config.toml
n_layer = 11
bias = "none"
init = "normal"
decay_fraction = 1.0
decay_shape = "linear"
MLP neurons of a small language model. Each row is named by its layer, matrix (gate and up: input weights; down: output weights) and neuron, and shows model dimensions 48-175. Each number is 200 + 20 x the weight over its row's rms, rounded and kept within 0 to 999. A neuron's up and down rows have the sign that makes its largest values positive.
Before each neuron's rows, "fires before" lists the tokens most often just after its 100 highest values on Wikipedia text that the model never trained on. A number after a token or word is its count.

fires before: " |" 27, " (" 15, "\n" 13, " of" 5
L8.gate9,146,163,207,159,184,219,210,214,172,221,184,221,207,183,210,220,210,199,215,225,196,197,201,190,179,216,176,246,208,216,227,176,208,220,196,201,205,220,227,158,131,244,214,212,201,201,223,173,191,201,180,199,216,204,211,226,186,207,176,191,215,205,207,187,208,168,223,161,175,164,217,186,224,216,197,176,208,214,197,201,164,193,191,195,243,196,215,200,242,256,178,216,227,188,190,214,218,187,218,219,188,238,206,197,190,167,193,181,210,224,218,185,165,210,204,179,190,216,207,216,222,199,200,177,179,166,198,219
L8.up9,230,209,180,199,191,215,219,236,208,239,250,203,214,198,217,188,196,218,229,234,199,153,191,233,212,201,205,189,144,240,157,200,172,211,227,205,200,176,214,204,187,165,227,188,220,224,183,217,206,218,222,209,218,175,179,193,205,233,175,190,191,214,191,235,178,203,192,198,196,195,205,196,196,184,205,189,186,205,181,201,183,188,205,149,175,181,183,165,213,206,173,166,181,203,216,177,191,188,192,200,204,160,204,186,217,196,217,233,210,196,211,217,212,233,189,213,203,191,186,214,206,193,191,172,195,198,184,237
L8.down9,191,182,219,196,152,210,212,225,164,218,185,194,202,227,215,199,203,226,225,185,204,186,200,192,200,188,271,181,182,197,187,192,192,182,224,203,188,239,215,190,218,209,210,210,223,195,217,196,229,190,225,199,206,211,208,198,223,200,197,198,195,194,176,235,211,200,217,192,180,152,229,186,199,194,198,194,206,222,180,197,188,187,252,197,219,198,180,191,194,172,222,151,188,221,229,189,203,202,186,188,225,184,172,190,237,214,178,245,168,184,250,217,208,241,230,196,227,189,189,181,188,223,203,195,185,186,228,209

fires before: " |" 37, " |\n" 12, "%" 12, "0" 6, "5" 5
L4.gate195,174,208,220,187,188,192,196,247,207,195,225,196,202,186,199,209,201,187,247,211,157,186,209,216,184,186,187,235,228,200,194,198,198,178,202,208,262,230,176,197,200,203,239,185,216,159,185,168,207,240,209,196,218,224,201,181,182,189,170,230,231,187,174,173,201,191,203,223,195,162,203,191,194,193,192,178,202,161,171,178,202,183,185,178,199,201,194,192,155,206,182,205,198,222,215,190,190,205,181,211,203,164,204,224,171,218,205,211,193,229,209,221,208,234,195,198,205,160,180,199,196,208,198,224,198,216,208,234
L4.up195,210,256,187,215,181,204,180,213,179,232,216,232,211,172,176,172,195,187,179,196,178,165,213,202,207,202,207,219,194,216,182,169,231,181,197,180,191,195,198,185,202,194,173,196,210,230,211,193,245,243,181,196,198,208,228,213,192,199,180,177,196,206,209,178,202,209,236,210,198,204,181,210,187,173,256,215,181,186,224,162,210,227,181,192,213,200,246,180,195,219,214,218,202,208,199,221,186,187,213,191,195,200,199,206,198,193,216,189,191,189,207,203,181,168,235,200,225,218,202,209,202,175,226,195,184,237,182,223
L4.down195,202,159,224,238,197,176,178,212,192,186,188,228,233,193,220,181,225,181,166,198,227,202,202,243,209,182,192,210,215,217,236,183,179,217,187,193,188,168,183,205,172,216,187,206,194,265,215,211,197,169,204,234,200,231,158,245,219,223,187,183,194,198,202,217,207,216,195,206,191,225,203,219,204,213,211,209,229,194,195,249,180,200,180,200,180,182,238,211,200,181,205,212,199,216,178,205,186,181,237,162,196,212,190,195,201,174,182,139,214,197,205,162,206,197,187,200,200,215,227,235,226,173,222,206,189,192,219,188

fires before: "==" 28, "In" 14, "===" 10, "S" 4
L3.gate473,204,199,224,189,184,190,204,191,174,196,242,186,201,165,190,221,179,190,223,206,176,168,202,172,175,217,232,198,194,184,218,192,236,210,220,171,181,202,180,179,158,143,177,199,185,182,200,183,191,170,187,165,233,201,209,155,185,188,213,200,169,198,199,180,198,184,216,184,223,197,219,197,173,201,200,226,183,198,173,208,192,179,165,189,210,144,180,201,220,213,192,163,206,189,194,208,200,184,205,237,192,214,186,191,173,202,211,212,209,199,221,199,218,226,210,187,216,179,182,214,179,212,168,231,218,221,161,242
L3.up473,185,171,200,201,197,223,224,204,183,234,199,186,172,217,209,228,211,218,194,233,204,223,195,211,231,193,207,225,200,195,169,206,179,191,252,201,197,226,170,182,201,193,196,213,215,166,209,173,206,179,211,209,228,216,202,196,228,180,163,208,184,172,186,180,186,202,204,203,203,180,197,203,212,209,200,225,209,177,198,204,150,167,231,195,193,196,180,207,200,212,207,200,187,220,180,217,202,170,200,208,249,237,178,200,178,197,243,177,210,187,193,212,206,184,232,214,188,231,194,206,172,193,188,200,220,216,207,249
L3.down473,195,208,211,183,202,215,187,200,210,180,198,174,223,191,208,215,236,190,226,204,182,199,194,220,199,178,234,181,222,159,173,185,154,204,200,228,236,179,207,207,194,165,209,207,206,230,206,189,205,183,201,246,183,216,239,175,208,204,186,179,206,213,232,203,183,233,246,192,229,185,206,215,230,196,248,204,223,212,227,183,203,209,220,205,191,245,203,172,197,205,166,198,169,200,210,224,217,183,189,213,204,188,228,194,233,190,195,206,199,170,205,208,212,217,204,233,224,190,175,221,228,201,219,198,195,204,224,201

fires before: " States" 54, "e" 6, "ian" 5, " Kingdom" 4, " |" 4, ":" 4
L3.gate66,173,194,220,238,212,212,216,198,190,182,186,200,190,218,244,177,177,192,212,200,213,218,215,201,184,190,164,206,208,208,186,189,195,183,204,194,238,201,182,203,203,184,194,185,187,178,187,244,211,197,215,186,191,184,207,187,197,219,204,170,200,166,244,167,189,214,185,199,182,198,198,229,192,211,217,209,208,233,251,184,165,212,173,180,173,190,182,204,223,221,204,219,157,198,217,201,211,235,206,189,169,180,216,205,231,197,183,187,208,175,181,221,199,197,211,213,175,215,216,202,166,191,172,167,216,179,206,176
L3.up66,202,212,197,230,172,175,242,199,228,202,170,196,202,199,234,209,201,184,189,210,139,187,199,194,216,194,174,243,202,225,183,213,185,191,187,203,216,211,190,203,219,189,216,207,144,229,204,181,204,196,185,201,184,179,204,185,176,188,188,204,200,209,208,203,188,201,191,151,208,219,191,199,205,240,211,210,187,188,226,208,207,207,207,205,172,208,216,207,174,187,195,212,222,219,221,196,243,228,184,192,180,163,196,188,211,194,186,209,225,197,185,225,180,162,183,192,203,216,207,212,177,218,182,203,190,220,189,215
L3.down66,188,213,218,215,182,177,212,215,192,198,204,213,198,204,199,203,190,246,188,168,187,189,201,208,192,214,161,213,169,207,214,223,195,164,191,226,213,174,223,199,229,181,184,173,187,214,212,221,187,216,235,218,193,203,206,187,181,222,188,200,171,216,194,182,223,207,207,184,179,174,206,198,217,203,205,186,184,239,165,193,200,163,247,215,187,187,181,196,199,217,163,199,214,207,213,191,212,190,201,199,188,235,177,196,219,187,208,190,198,220,207,230,196,204,194,199,195,193,201,200,188,201,203,190,166,210,195,230

fires before: "4" 19, "3" 18, "17" 6, " later" 4, "ances" 4
L8.gate374,179,178,182,204,196,187,189,204,193,207,195,183,208,219,191,223,237,186,197,180,198,200,221,192,196,182,181,195,216,158,231,231,214,220,201,204,210,244,182,187,207,188,202,223,170,203,182,199,186,169,232,208,201,196,207,164,189,192,160,202,196,215,218,186,184,208,215,153,179,228,188,188,235,162,193,248,205,219,194,204,185,210,209,223,183,198,168,216,196,206,169,223,168,227,238,171,189,194,199,185,199,218,207,205,184,193,228,181,204,213,175,176,211,179,182,243,188,212,207,209,182,227,216,206,190,200,188,167
L8.up374,194,182,217,171,226,206,191,192,190,203,178,180,219,185,199,195,196,179,171,221,192,178,168,220,233,197,182,194,211,221,183,206,188,229,187,187,168,203,201,184,225,220,217,187,164,223,197,165,207,218,221,188,201,189,217,171,190,208,164,191,221,215,200,192,178,191,184,200,181,208,160,194,215,196,230,192,213,195,189,196,204,204,219,228,202,192,161,190,175,186,202,221,225,226,197,231,205,202,156,186,167,204,212,215,164,191,173,202,185,206,208,180,228,181,164,217,225,187,198,183,177,230,209,233,193,193,182,196
L8.down374,183,204,209,230,205,188,209,197,191,241,169,184,194,214,181,215,191,234,196,243,195,179,169,211,224,181,187,222,209,168,193,186,204,207,190,159,196,172,202,216,218,182,175,173,181,214,200,200,202,167,221,186,188,214,197,193,200,224,205,225,216,180,205,214,183,195,223,194,236,195,204,222,216,187,194,186,209,206,237,190,195,212,214,192,194,148,225,218,211,166,241,222,200,184,243,192,205,169,198,204,168,218,192,225,174,214,166,186,228,205,203,191,228,187,167,213,213,206,206,235,178,173,218,182,186,225,197,222

fires before: "|" 54, "|---|---|---|---|\n" 9, "|---|---|---|\n" 6, "|---|---|---|---|---|\n" 6, "|---|---|---|---|---|---|\n" 6, "ry" 4
L4.gate324,221,234,225,200,213,213,194,193,175,197,196,180,196,188,218,181,222,213,207,183,234,179,212,203,217,214,192,186,170,198,222,163,223,237,206,202,199,160,191,197,185,185,204,225,191,213,206,189,172,205,220,174,184,172,195,189,185,205,205,202,230,202,208,172,219,207,201,179,217,194,235,245,229,182,180,193,188,223,172,190,190,245,214,244,183,193,184,218,192,159,185,186,202,161,216,194,200,241,188,174,194,175,180,210,178,219,163,169,184,186,196,236,227,207,213,205,181,210,213,214,200,202,197,182,222,219,208,171
L4.up324,244,169,198,177,215,168,154,183,217,209,231,198,197,219,202,181,223,192,207,186,212,193,217,214,199,176,202,187,190,204,203,190,230,211,213,220,191,186,161,189,210,201,201,204,195,184,196,199,218,184,199,194,159,205,203,164,186,201,211,212,209,189,212,242,186,242,195,197,184,193,206,173,193,208,167,154,177,206,216,186,221,177,156,238,205,189,210,194,187,230,188,211,220,194,226,220,183,219,231,185,189,192,185,207,195,207,182,171,184,147,255,222,223,203,180,173,201,189,201,195,214,183,175,206,213,213,212,177
L4.down324,217,221,214,203,193,185,171,203,205,210,189,166,212,178,221,207,176,221,223,159,243,225,225,206,186,170,244,181,211,210,190,158,212,182,191,163,175,200,180,202,177,187,197,156,200,193,219,164,216,178,237,214,199,203,265,196,226,199,209,181,224,187,197,223,183,211,232,195,203,162,200,227,205,177,187,187,172,207,188,185,204,183,193,220,200,185,187,150,222,166,174,205,203,145,198,222,220,189,199,164,193,158,179,236,185,225,177,181,199,206,223,207,180,217,187,191,190,214,218,210,203,197,187,204,207,189,173,183

fires before: " (" 37, " " 22, " |" 4, "ad" 4
L4.gate503,193,181,156,183,190,193,155,192,241,222,200,181,225,201,196,204,185,247,205,196,210,210,216,217,246,208,200,224,220,203,194,225,178,230,210,209,177,166,249,204,183,193,168,172,179,169,236,223,181,208,223,203,219,194,179,181,143,247,178,188,185,198,204,234,207,170,214,206,217,216,196,174,188,229,207,175,205,209,160,175,212,190,195,202,205,196,195,246,214,189,244,228,200,210,192,215,206,220,181,209,206,180,219,226,189,166,204,197,191,192,210,192,172,194,218,199,195,167,204,238,199,232,220,196,237,197,216,208
L4.up503,212,183,217,206,176,211,214,212,219,214,189,217,191,192,188,187,185,201,192,204,215,235,164,192,213,194,226,194,183,201,159,218,210,211,210,179,230,196,200,198,174,217,189,149,196,189,226,182,210,232,191,234,215,214,196,196,192,219,192,201,210,163,177,173,221,184,204,167,223,189,185,206,221,226,210,174,194,196,212,191,197,223,167,203,220,241,178,202,226,208,219,214,190,188,222,222,238,199,185,192,175,181,253,203,157,192,252,193,205,189,198,227,232,190,213,222,178,190,176,213,215,243,198,165,221,211,255,175
L4.down503,182,195,195,205,183,210,191,195,199,176,200,251,182,196,198,196,177,201,194,204,212,177,193,186,165,198,207,195,194,200,208,197,211,231,170,194,234,158,190,212,204,215,195,168,204,210,216,213,209,211,199,251,192,207,166,239,205,211,184,187,213,209,228,219,202,193,210,205,236,181,244,203,189,265,215,188,161,196,199,157,218,203,180,211,221,199,166,204,205,218,174,179,207,216,156,204,210,193,210,221,223,202,204,171,193,218,219,242,194,223,216,147,191,204,189,190,169,213,198,188,201,204,187,192,149,188,221,187

fires before: " " 21, "-" 17, " P" 8, " |" 8, " G" 6, " Votes" 5
L8.gate144,237,222,183,207,185,190,231,192,190,192,170,240,203,178,180,224,206,159,207,179,147,184,207,179,170,224,167,182,215,218,204,185,202,197,186,196,202,216,228,182,205,161,207,205,189,178,210,198,217,206,236,209,220,178,193,185,163,203,228,190,189,232,228,168,237,170,206,195,180,191,186,219,214,210,164,174,191,176,188,198,210,180,221,199,192,209,248,185,217,210,213,209,155,188,234,185,193,188,218,190,207,223,216,219,189,175,189,203,202,240,203,181,210,197,173,226,204,191,183,196,208,215,190,211,234,187,258,212
L8.up144,219,196,196,181,176,230,188,215,220,159,192,206,208,216,204,197,181,207,153,175,185,178,188,194,211,188,196,218,202,167,194,215,223,185,217,186,213,181,206,182,208,191,203,235,210,161,198,216,204,215,206,222,234,198,222,184,242,203,177,218,223,215,230,193,194,186,186,214,202,217,202,215,209,216,215,169,204,198,222,172,180,192,235,163,249,214,208,187,220,211,204,194,209,221,241,197,186,256,220,153,212,232,204,214,215,211,218,170,192,173,180,161,224,214,201,188,201,197,205,193,181,207,201,215,222,180,237,235
L8.down144,216,192,183,195,231,219,207,182,166,206,222,162,205,176,205,205,220,176,216,181,219,227,166,205,237,197,227,217,211,222,184,186,180,205,233,220,207,187,199,216,197,181,198,190,212,172,167,203,196,218,174,207,195,195,198,225,216,244,196,208,240,221,184,221,212,183,191,227,171,205,185,226,170,196,220,191,248,164,215,167,178,213,194,192,175,172,211,202,188,174,207,227,200,200,207,215,156,189,220,179,220,201,157,184,171,173,203,208,186,206,202,217,198,208,218,174,207,238,210,168,193,191,208,191,181,195,214,196

fires before: " |" 27, " |\n" 17, "0" 6, "," 5
L4.gate394,226,231,208,231,190,215,183,234,224,216,169,235,178,207,206,207,223,224,197,191,224,181,209,205,189,203,180,200,230,185,165,174,239,213,185,208,226,229,200,172,249,173,223,173,198,160,198,182,185,191,163,202,208,219,191,207,217,201,251,182,218,206,225,158,211,229,180,183,202,186,188,186,175,199,196,191,197,180,168,223,204,186,195,214,198,188,238,225,217,216,174,208,217,217,170,192,186,215,234,210,212,218,199,181,195,205,199,210,184,234,231,196,213,212,185,164,197,173,203,192,225,217,172,157,186,216,184,241
L4.up394,227,199,182,230,177,234,185,247,235,181,172,202,183,207,166,207,239,195,190,195,207,165,185,191,188,203,219,214,193,183,187,196,210,221,172,223,219,212,172,155,184,170,223,205,181,204,197,212,173,207,194,193,202,187,194,203,196,191,230,198,227,204,210,205,206,244,211,207,207,162,204,198,213,219,200,181,198,192,194,206,221,209,201,218,229,194,233,234,202,212,184,215,198,205,188,202,199,204,187,196,201,224,198,172,196,216,208,217,218,213,174,204,225,213,204,199,223,181,228,178,219,195,149,169,180,216,198,237
L4.down394,194,246,222,187,210,165,188,186,177,167,199,199,202,184,219,212,192,181,191,211,221,204,176,188,176,153,267,189,172,226,212,222,211,215,205,173,160,222,208,198,211,201,208,232,222,189,199,187,215,188,209,191,204,217,278,170,199,190,209,193,202,205,215,208,196,220,195,217,176,192,189,215,203,184,200,236,189,203,214,221,201,207,187,200,161,184,210,207,196,222,221,181,213,188,199,215,200,202,204,195,206,214,200,182,204,201,212,197,205,207,167,191,196,231,205,203,205,177,165,123,237,174,212,197,167,199,194,208

fires before: "-" 94
L8.gate295,234,193,197,236,191,214,209,186,206,213,169,199,191,207,211,235,188,185,178,192,203,234,182,151,245,220,179,190,192,217,199,203,206,225,190,191,186,221,201,194,189,209,188,200,193,223,191,204,194,202,165,174,227,189,180,215,215,198,215,189,204,216,214,215,196,210,211,213,209,181,222,184,217,205,232,173,186,210,239,231,157,185,206,203,202,181,179,207,182,159,212,192,158,208,220,222,148,185,215,227,199,174,175,194,222,198,204,176,189,194,219,194,189,209,213,214,215,214,217,210,242,200,162,209,227,202,244,238
L8.up295,198,199,227,185,169,235,184,207,175,196,211,158,213,173,229,218,186,225,178,204,230,194,186,230,193,185,197,215,231,171,182,197,191,164,203,181,200,214,212,208,227,200,223,188,157,185,201,209,208,201,194,159,151,203,231,193,222,202,188,189,200,187,206,203,182,196,205,182,184,195,198,187,220,187,213,163,194,223,211,216,245,184,215,223,182,192,203,164,221,176,199,191,209,191,221,195,224,190,204,202,195,196,184,212,203,230,240,194,191,199,187,215,223,216,208,216,198,196,187,206,217,204,177,203,231,165,214,206
L8.down295,208,193,197,173,153,167,222,185,174,204,193,188,195,180,189,205,219,196,200,191,180,244,207,165,224,188,157,184,185,217,223,215,223,220,221,184,187,222,194,236,202,170,194,183,175,186,172,195,229,182,188,214,226,189,211,190,192,189,164,183,209,214,200,181,190,204,184,198,168,196,200,164,180,219,189,197,225,182,204,168,222,214,190,170,181,192,183,204,192,214,205,216,177,203,211,209,173,220,199,222,208,208,178,233,216,196,187,222,222,203,263,194,208,217,201,225,196,208,182,265,216,203,202,188,218,186,189,258

fires before: " |" 59, " |\n" 18, "." 13
L4.gate407,222,226,199,227,183,230,212,198,238,211,202,217,232,183,201,192,189,211,212,190,208,190,183,229,191,168,172,209,225,222,158,202,209,182,200,164,190,233,202,178,180,217,243,187,170,190,234,179,213,177,196,187,194,237,180,204,214,175,205,201,232,210,181,182,207,206,185,230,191,177,224,213,223,203,184,198,189,166,186,227,189,169,191,211,208,185,225,185,182,217,204,186,188,201,211,180,207,192,165,192,174,189,184,171,208,202,223,203,193,231,208,169,195,186,207,181,183,185,189,196,221,196,196,175,218,214,219,226
L4.up407,231,230,228,198,208,222,191,211,208,201,222,189,234,200,202,191,192,196,187,207,198,184,170,234,215,177,183,203,218,212,169,189,170,192,208,185,233,226,177,202,193,191,197,229,186,184,242,181,233,185,193,189,213,226,192,235,205,185,219,195,240,200,182,204,224,232,195,233,177,168,229,233,225,203,202,212,192,194,199,218,237,190,172,192,203,177,231,176,179,197,191,176,206,199,212,207,192,205,161,203,218,179,184,191,180,198,194,221,194,187,200,192,190,227,206,206,171,202,226,197,195,219,183,169,204,219,217,268
L4.down407,174,200,191,200,192,220,170,231,178,201,216,247,209,165,225,211,204,196,193,232,187,182,187,180,185,194,193,200,178,176,136,224,218,199,215,216,218,174,231,175,190,211,194,198,220,198,184,180,200,165,167,174,182,222,244,179,185,192,216,205,210,205,200,204,208,198,201,216,187,238,201,185,222,202,248,215,219,225,219,210,203,200,204,254,198,211,200,172,154,185,189,184,219,160,207,189,184,167,194,198,194,194,170,214,197,204,199,203,173,188,193,164,239,213,234,192,199,182,208,174,203,213,156,219,213,217,201,207

fires before: "," 42, " |\n" 13, "-" 6
L6.gate304,221,194,173,204,198,159,246,202,212,191,158,194,207,198,215,233,175,208,205,190,224,201,208,207,196,167,190,198,202,194,241,194,205,168,216,172,196,248,235,200,178,210,206,178,223,213,195,223,226,216,190,200,206,224,186,215,172,233,203,201,205,252,216,180,198,175,222,161,184,206,208,218,243,180,202,189,249,176,187,195,197,219,218,199,175,221,200,180,184,202,193,156,189,216,182,209,173,183,174,198,204,197,190,240,201,201,188,183,192,200,199,201,166,217,212,201,183,202,240,228,194,183,216,182,204,190,203,215
L6.up304,204,159,236,211,181,213,223,215,187,209,182,179,207,234,205,199,212,186,212,206,184,198,182,229,237,196,193,173,217,174,194,179,160,217,200,205,182,202,215,211,206,185,229,187,214,236,216,176,177,225,220,193,204,178,186,198,238,207,213,174,206,173,182,192,227,216,194,193,207,199,196,191,187,202,166,204,168,197,233,216,157,186,238,199,186,198,198,199,210,221,201,200,177,201,213,187,196,212,222,227,146,204,200,192,211,206,209,202,191,236,174,214,167,215,187,223,194,189,209,215,183,163,211,230,183,185,172,194
L6.down304,217,184,210,192,192,218,180,163,164,176,209,200,197,214,227,193,226,193,179,203,201,207,203,211,228,218,184,202,194,217,194,219,178,166,173,158,196,181,203,224,189,223,212,191,177,205,196,183,166,201,184,222,198,191,175,196,195,236,187,197,191,202,192,190,203,164,169,202,189,177,229,207,216,204,179,203,195,231,177,202,213,211,172,205,226,197,187,180,194,212,189,182,168,187,209,202,189,189,167,201,188,210,164,177,230,174,188,182,185,240,185,208,248,170,210,195,242,189,198,189,244,179,210,199,217,188,232,173

fires before: " " 29, "r" 11, "ode" 5, " Apps" 4, " (" 4
L3.gate497,225,187,232,207,193,167,182,175,213,219,228,196,183,219,188,188,190,178,188,210,192,182,215,187,192,151,179,229,183,207,185,193,207,203,212,168,195,154,175,199,191,206,210,218,150,191,210,190,186,140,196,195,204,209,211,190,166,208,175,235,191,214,211,193,215,225,176,191,189,216,195,191,164,200,216,236,222,181,134,206,208,194,179,161,200,241,214,183,198,206,206,177,211,209,192,211,216,195,188,178,217,195,203,209,244,189,224,219,217,181,194,197,225,183,177,225,184,200,205,205,205,192,175,210,189,210,195,232
L3.up497,180,175,228,197,232,217,226,204,215,205,178,169,173,199,189,207,184,190,188,205,217,208,209,168,197,220,164,217,217,216,207,194,220,235,210,207,213,208,164,197,168,206,159,218,199,161,201,198,168,195,195,148,215,190,186,212,197,205,218,219,201,206,229,250,194,224,185,184,243,203,226,188,182,184,216,196,171,222,161,181,180,196,193,225,192,236,188,185,218,187,227,223,177,199,216,203,166,185,190,190,191,181,202,196,227,170,191,206,243,193,222,206,194,172,197,195,204,211,220,186,205,164,179,167,203,181,235,219
L3.down497,171,202,189,216,225,184,195,164,248,191,171,175,182,202,189,188,207,193,179,197,170,232,257,212,219,187,228,205,175,165,208,197,202,240,227,218,194,155,188,204,214,187,222,243,198,211,203,207,199,216,200,187,225,176,192,208,240,180,171,184,171,159,195,219,174,219,216,199,211,227,218,223,195,195,210,166,214,213,203,203,231,185,198,188,212,185,193,214,225,198,194,239,190,188,185,238,224,183,186,212,176,185,203,214,180,183,197,193,205,214,207,207,189,185,197,174,210,153,170,193,185,178,169,197,187,230,227,202

fires before: "-" 53
L8.gate188,200,179,229,173,189,216,207,199,261,214,202,201,178,194,200,212,164,207,191,192,204,194,212,190,218,181,141,169,227,166,208,162,204,210,217,175,184,220,177,177,175,206,194,201,242,231,201,188,213,181,193,196,209,211,170,186,197,204,203,194,205,185,209,218,202,180,224,153,192,203,191,197,207,220,213,186,160,196,176,190,183,224,196,198,190,200,215,170,178,215,154,215,196,218,212,208,202,200,221,185,189,198,217,219,221,185,175,208,197,204,190,221,199,175,190,231,201,228,163,221,191,200,210,200,211,170,235,173
L8.up188,185,199,214,216,166,195,166,195,202,177,210,212,217,205,205,197,205,161,190,200,200,230,186,188,229,203,204,205,200,201,220,229,180,187,144,228,178,194,204,196,216,207,215,203,237,188,187,179,198,228,198,177,215,177,212,220,225,220,195,166,209,229,208,214,201,184,198,193,217,196,190,226,219,194,230,214,212,206,214,192,185,189,165,199,204,165,238,188,203,216,206,222,223,238,213,234,203,205,220,192,191,181,204,190,189,201,196,176,163,166,169,227,206,199,180,201,200,230,193,174,183,194,242,245,196,183,202,220
L8.down188,206,183,197,207,218,209,182,201,195,172,207,185,211,174,198,203,181,180,171,168,219,215,199,169,182,234,186,259,213,187,181,239,205,195,194,215,192,196,173,213,206,196,194,183,199,172,204,224,212,231,209,208,230,178,228,199,168,201,232,147,206,198,212,205,196,215,170,223,219,167,183,240,226,229,210,241,186,181,187,224,182,175,189,162,237,194,155,222,198,171,218,212,188,205,196,191,206,213,178,190,214,191,173,158,224,185,185,222,214,186,203,204,234,212,205,233,202,196,192,209,205,206,224,247,184,205,198,223

fires before: " |" 49, "." 11, " |\n" 11, "," 5, "%" 4, "\n" 4
L4.gate163,203,240,214,233,174,156,179,211,191,219,206,186,203,181,191,228,214,222,194,193,213,172,167,220,208,185,176,197,218,208,182,184,184,175,200,198,223,189,218,201,160,227,233,203,152,188,227,196,231,251,191,184,206,189,236,226,187,182,233,185,238,203,179,203,207,179,184,183,215,154,210,204,226,171,196,230,213,192,187,241,176,199,210,187,215,216,250,172,161,179,184,221,213,199,193,217,196,200,173,169,211,176,204,203,167,206,220,184,214,234,202,190,197,215,184,200,207,180,175,189,197,216,204,202,203,208,232,194
L4.up163,182,243,201,228,181,180,207,182,197,232,184,194,212,174,198,235,201,210,200,159,205,186,206,199,212,196,176,208,229,224,202,178,164,215,207,176,229,162,190,191,164,185,224,198,228,197,212,193,210,210,171,193,201,218,223,207,221,212,201,190,240,199,178,191,217,176,156,189,215,169,232,180,207,155,200,225,238,187,195,228,162,198,208,212,208,231,208,172,191,175,192,194,199,224,198,209,201,216,170,181,207,187,179,217,178,197,195,177,212,248,232,213,194,200,206,197,235,201,164,165,215,213,228,209,242,218,220,198
L4.down163,217,191,167,188,212,233,196,219,199,151,207,224,180,203,197,192,202,183,180,184,185,209,195,183,210,200,252,238,156,190,188,222,211,200,186,232,221,208,205,200,228,187,192,183,212,178,222,179,213,155,221,218,171,200,158,209,191,194,190,210,171,204,186,184,217,214,204,203,185,207,187,220,181,245,205,140,188,224,234,169,212,193,209,216,197,165,188,198,203,206,195,208,182,193,182,217,189,190,189,205,200,198,196,183,203,201,233,195,179,200,171,195,194,217,206,193,172,202,220,164,212,184,211,172,196,203,197,224

fires before: "-" 89
L4.gate209,236,191,228,193,199,205,242,177,207,196,207,209,222,191,219,196,201,192,197,232,240,169,189,212,204,206,184,191,239,225,236,209,180,238,201,181,210,221,205,165,188,219,224,188,194,175,188,206,201,193,190,195,181,161,179,204,185,206,177,184,211,175,194,169,207,192,224,197,179,220,239,210,193,214,184,184,192,203,195,217,224,186,165,182,148,189,175,190,238,204,226,227,183,184,196,199,209,185,195,190,168,208,187,225,243,228,226,192,219,181,206,201,241,193,233,218,175,193,218,227,194,201,159,231,215,199,232,212
L4.up209,196,228,194,216,164,206,200,169,196,182,164,184,212,202,218,188,172,212,200,211,162,196,214,178,181,195,209,160,245,209,188,214,229,202,205,197,209,232,215,145,225,183,210,141,211,228,175,230,211,214,196,196,248,173,192,214,224,182,167,183,200,180,216,171,191,222,168,232,208,202,200,188,196,193,210,225,188,194,224,192,224,181,207,218,209,227,196,202,211,218,192,195,173,232,202,170,199,184,227,230,244,181,194,230,188,220,200,191,173,196,209,185,191,186,204,238,169,209,166,182,189,196,206,193,189,210,221,203
L4.down209,206,185,180,172,211,194,208,208,226,208,199,164,229,188,227,232,198,196,185,169,182,227,205,196,201,191,214,193,205,174,183,254,168,192,205,232,218,186,223,158,194,185,205,195,216,214,185,232,210,196,194,210,215,217,240,202,180,224,192,190,174,194,164,174,199,185,191,182,205,190,197,207,219,175,192,197,188,196,192,164,186,202,217,171,202,206,222,190,184,214,222,184,194,185,197,208,179,215,219,211,192,174,192,237,224,251,247,182,178,187,221,198,200,203,166,237,216,215,166,206,202,186,226,220,177,216,211,240

fires before: "|" 48, "|---|---|---|---|---|---|\n" 7, "|---|---|---|---|---|\n" 5, "|---|---|---|---|\n" 5
L4.gate358,202,205,204,224,194,221,204,189,223,178,222,223,203,191,191,200,205,227,216,167,231,188,235,220,174,188,179,176,199,217,215,226,234,221,205,146,155,176,175,207,206,209,197,221,210,191,171,217,201,187,222,186,171,208,191,176,192,199,202,217,207,177,237,251,201,199,216,221,190,224,165,191,197,201,187,175,172,197,173,186,213,183,157,230,188,182,222,201,226,174,164,180,187,184,252,193,207,197,193,197,207,169,204,185,189,197,182,195,209,205,243,211,213,191,198,164,202,199,210,199,197,211,208,230,182,189,202,172
L4.up358,189,258,168,206,213,159,182,230,214,209,215,189,187,176,197,211,216,218,159,169,223,189,200,226,203,224,199,200,191,211,193,196,223,226,161,204,214,194,224,177,166,165,212,177,209,222,214,223,222,198,220,182,196,204,192,172,203,189,220,204,211,249,200,208,211,192,182,203,236,186,181,180,180,227,211,161,191,193,180,203,246,244,197,158,202,180,203,213,170,199,162,215,236,187,208,195,178,226,177,182,208,210,205,198,167,192,211,192,186,187,194,209,174,220,200,190,189,157,224,187,236,164,178,234,228,179,205,202
L4.down358,187,209,188,213,216,160,162,193,175,214,194,160,190,193,208,212,193,172,191,191,234,218,212,231,179,184,185,211,193,180,196,200,190,190,195,191,224,201,176,198,201,199,199,209,226,188,206,229,167,192,203,200,169,204,253,204,199,219,226,221,208,194,161,221,211,199,190,167,181,183,197,220,206,196,213,200,219,185,162,211,212,213,214,165,167,188,190,194,171,202,153,201,243,214,216,218,221,183,193,151,191,197,181,195,204,213,216,161,196,161,204,217,188,147,226,201,209,189,207,216,161,190,202,186,199,201,181,215